{"num_key_value_heads": 12, "head_dim": 64, "intermediate_size": 2304, "hidden_act": "squared_relu", "norm_place": "pre", "positions": "rope", "rope_fraction": 1.0, "extras": ["capped logits"], "init_std_qkv": 0.0179, "init_std_down": 0.00203, "optimizer": "muon_variant", "weight_decay": 0.0059, "lr_head": 0.00399, "max_seq_len": 512, "max_steps": 8629}
MLP neurons of a small language model. Each row is named by its layer, matrix (up: input weights; down: output weights) and neuron, and shows model dimensions 544-671. Each number is 128 + 24 x the weight over its row's rms, rounded and kept within 0 to 255. Numbers have three digits each.
After each neuron's rows, "fires in" lists the words (lower case) most often at its 100 highest values on Wikipedia text that the model never trained on; "fires after" lists the tokens most often just before its 100 highest values on Wikipedia text that the model never trained on.

L7.up8:129139133168140142109139120171137077180093114113160125136131133137112156140114138120105141139155110108105120118129178080073180093124131115130119143117129136135110189148131135153114131123131112134165160155097096103186138162125171076187124126146075144114114131106108154126145153143135096154095123156093110147135127126065133096129122138118132108123121130134119150155144118094106068137084
L7.down8:114135158102090113084114090130117099137149134152173114157139125141069154124116133144160156137092128092135129101145130129128123124144125131140098130109118113126123142159125151145117128102051143150123170072104097101135156129135133131157143125148112116147146108112112115113154118121120160111109131144121131155164114152145121128128125138100112117125133163129162095142116097129126147130114
fires in: "0"
fires after: "| ", "; ", "(", "= "

L7.up2286:172154142113123201113136155141107100122112147142181123137134143144114120143143110145130141130149128157137182155130131129153131168118130090100095133090090152127086103121128027164095138140119167144156129148133108166118137126154095122136133117135117128152137127116112131110156147155169124143078135149144112112158091166126145117114139164165110124113149144112183096094166133128129127106097
L7.down2286:141129105129119155114157130141097073147071161153130148116139138139121135084168125158127116147125111146140131117113147148082103167135134166112134169122122139119100131135087131100116170129125149141160146090123102163171093101145131162126139152095128155105187147105099106131128150102172153123117137139136119157092110160116100102141166126141120097140121196121120065108169135137143090099124
fires in: "the", "british", "japanese"
fires after: "the ", "of ", "to ", "for "

L7.up1342:144110184112148140150136150139094110123115135098150099146155113146101146131127153145167178141115132093104123134084124071051128102103128122128142103091117107142134126172114152093086109066135112157120118087144107129140106137141102203119130125150189114102150128148165144161116163135130118136120128128101099174130170105096093095120134107178096140131059115120173120136109110095147160145121
L7.down1342:153116107130116199124103105123108194165144115126098096147149129124162141157097140178166128106104131128130169154108151140154120135128147126098127155070155173056134148144136165116126146078124146118150148101146101115118156089111134147123158157144113155122115126089090133108112160066152121126094157113087123128135099110101109095141154127127107135129102148140115121146138141074154115140144
fires in: "2", "1", "in", "3", "to", "0"
fires after: "–", "| "

L7.up1372:159092129136153119141116134176127160147092100116152050115125112108156128107141221107126133108136103146159171167121163145126152108146115116158144147068093130130084141097157137113119120175146117130138188128156134125129181101106131149145173151113070113122086116112147100118108151141116063125134085138080135146122154135145149128130168133150122134111152158082153112132126093155087099134052
L7.down1372:107126098159102146104088148072133092114122131103146155142167164145149156153116122155109164131164098145113090132133148126170096105071121120134143120087064134115138125120153116146145111200105134109158152107157086114112088142136159112127083145159133124129144120144129112113082153135127115161131071086167131120134104091103121108130135100150101075146115124139150134108116157144146136124137
fires in: "he", "this", "the", "who", "she"
fires after: ". ", ", ", "\n\n"

L10.up244:136126102108096129096134073138107089148111143099111104137124112133108150123118103099130146127171101133132128158120141143132129103153134127150113116095138142143096127136098129133163137137154106145106122160114121173122132149108169157119115139088144090154150143130117111121131170174156064142125133107061153075119108157123140103124100128154131134119126176151120121090145147127121073161122
L10.down244:112106134132118076139123143119142132083111138153155080138125117102105145115134112128134160171123133088134131117175130168172132079109104150135090112129133119138114138122091115168075134123153080098124142179155097135139102128125120111143114127088179114169155134109164127093131133186120125126118131123120115135146139132151117143129108116141150111138143144179146128120167121154137160129124
fires in: "the"
fires after: "in ", "for ", "and ", "of ", "over "

L7.up1794:100139132123120127118115132134130117140131125122168140140170156138122119156118109090130124148106100122143173142067172154132141141115170112135085105105106149098130131146096103115155122117141136128128110126157140174078147131157163133141097101110157163139123173126100097161163112112111126115114090112111138163139132137125108180119116112143087083118104090122155141138116136162116101116117
L7.down1794:095098127134073143130111161147145136130147131130168094129108106143128110126133122095158076151101117114109137137137145150145120107104143125118092114118158129115118090135113145122144122106154093100133124110136133128127122134120124129150144100148142155149083143177071090125131120135136109106166117117123135164144131118140124142120110169191143095098133089142139108153130169107149126088092
fires in: "0", "1", "2"
fires after: "| ", "–"

L7.up1292:155130121108129120127106159143115138166103126142106077068116152139070094072111195147136083120135123129147108133142135111140129125131146126082138146147144127128113154155130105111145107097120119151132124119152132134143161147077114103107103119157116114117124108124155142144141138152119147154100117143079146163136128136100114132125098129145119145188133146144119135132150155104113131102166
L7.down1292:175145122107142101119122192144088174171096147109081143154127162153139086070122101136125131134092133113075156157118131124094082145129111125174108147101121167103149176079127138109123126162120129106117142111145129159135136153108114127129099097144167111152126110102113125098166102118152131087144115121138105130138138139136151088102137138087129132126128134105129138181111140131101102124140
fires in: "the", "is", "of"
fires after: "was ", "is ", "one ", "of ", "and "

L7.up2066:128120152133133147105077128137119120156141128169124130122135117146184133110142146128110117045134153134101161123132031116165165191126145126144128124165120119108139152114124155087141142158132117103122113141113117102123108139098132113104119130115063119133137130138176134241138182186123116130117109131105136166109136116135119089169119143135148141158100152112126123124146127150101170085135
L7.down2066:108141108113130156105122139176072138163124145117101124138134105137190143161099133109103146134120101145140114163143140145151166112161083151124105142116104146123166172163107145127137158069114192155113141132128168147112141142123104082091113163163110134160127137131145140152105115144125088161137105144166088093104121134113140123117123152166151116128112116121132105116164164109132124102137
fires in: "4", "5", "14", "15", "2004"
fires after: "| ", "\n", "200", "(", "198", "201"

L7.up1148:111129167140128121112127073138095100117153148146144127137104131156116136150155112122120113126111123121156131149054123130151158125151135065116157110149129129087150123121087103165104139100145094167154125078145121121119127147164146134135106094164151147123110144127124108110114148124104151159071128158110130132153123131105122115123118097112136146139120144134122140140133124115126150146064
L7.down1148:130166188159127107115090136152118155122121111131074100154122157099122132153117137140104145129140127139123124138093094149150119156133150168055193117141092153092128133119076120136141122113099129089089159136134188134144120142128074136107148140100136140145157143140116168090088140097108115105105145127161117144124178108131126118180083121114117163116142115116094097118089092116090143142105
fires in: "the", "this"
fires after: "in ", "for ", "within "

L7.up1378:196119129152184165119148119122157100187139122130152093115126151162131124102119149166123126119140133138086148111158119135125151123117106122114135132149109094107128118174133101099089104108124127119185133150173156191113161109110154135123112126104157103157120094157086154102159144094112154120062132228132142199159132169134130111136133103106146144132120103169126105136129130167081140136149
L7.down1378:129084094138128123123122157109090114104140139149093150105140114122125068115129126146125126139189175136108155155134103188132149173160150136151136163138102136137155102102146141133102179101134142123112108105138117151153119119099104116150138092098142119155149154120147159091119161123114202102147117128132141100154103083128167109098158132081156110127162147123134121173120116112102122116103
fires in: "the", "international", "world", "national", "american"
fires after: "the ", "of ", "- ", "The ", "as "

L7.up1537:175103135117135126134142165100142079148156112107101117118150136114117147112154131115152119092127095127147132137127160128124142083137124112103122133115075100104158112169137158134133128104106102186093127163126153120096096101149108127131135143141113167100140084113136174172108115098093119128140166141115112120100129122155158126123177137160130156183113151113137100139090108141126098061158
L7.down1537:105145125124132157137145154146106094124176133121125136138136096127106128151120120122128097090114107155073127116108107121104150106151167087162114129150099125141128149129153140113107159051148122133141115114135098134148081109133125099138154154094057152129137148141088059070105096123119154122136108126083112138132150137119117116118135110115123079144174139109115173119162132097140087122134
fires in: "such", "well", "also"
fires after: ", ", "as ", "("

L7.up2163:172085157073145119167136144096138166137131159126129118173147165140092150122134136116140152109132126107137114134170145139149099160102124157106093183149107135134112160084116141119143112150141135143138115164110129159089084137119131176126123128112121163101156152160139107146135115110162137103102177159165161088092146102128129139147101139129097135153129138129141116148155122122149136143175
L7.down2163:144101068136118100077160143137106150153136124124107099127149107103180142159133105148127132154096081081161112146136140134141165076143088133103095143174116157132160120128071125117147135073090144140130134138140122142075167113119110096100158143135120132154152109142119133123101110093117109153152094122161116101104129139085114144150094162132148111128132086124132130131153188113151126141131
fires in: "2", "12", "2002"
fires after: "| ", "\n", "(", ", ", "200"

L7.up1695:139159149134149126166107128109111112163138154103109157147136147148079162155103104122101134121163114143115123142119147146151119135109130153064169099179131127100131142106143131129091126124120172170112142128140137139129130151124102138131125114130065142086116116148128165114113119139155110156101133144088126103075148140154142097115097168116115142110152126158115127122160093165126141154091
L7.down1695:151109123134118113136095104145115116119093127158097140143096189119147156126186109113101114103087077114126112169127114123120136126113117136116116135073148108141073159124160132098121124106112098119133106118130090133120147156127113104098136120137147113086127122136165116104087122081153117119155148116141137137098112106120132159093120087146081129125108157114124127198127129143115122137100
fires in: "the", "a", "of", "as", "an"
fires after: "was ", "as ", "is ", "in ", "became ", "been "

L7.up1207:116159105138121172154098096122129123138177091128103123121146115142149121144147127120128136131131144132128115127119119102126141166117147127153118134139151120107115145145155132175081133119117167144142129084118145108149126105108154124137132124117119135118154075097183084152124161171139135150124114122098133144126111129156153114118165124108154144138135154128128121135095169168152127144100
L7.down1207:100143145142119140157103137114123152059120122150138138092153120175110145169111096140140160148100120107155130163121108126139113129146095147102075122136137104141125179145139197135132126106109170126154114116110100081144105136106161094126153082103100070147145157097169075122141124150072120125140116140138129126125146099124132133119148158173136144098154116158124117162136154166127082141078
fires in: "and", "but"
fires after: ", "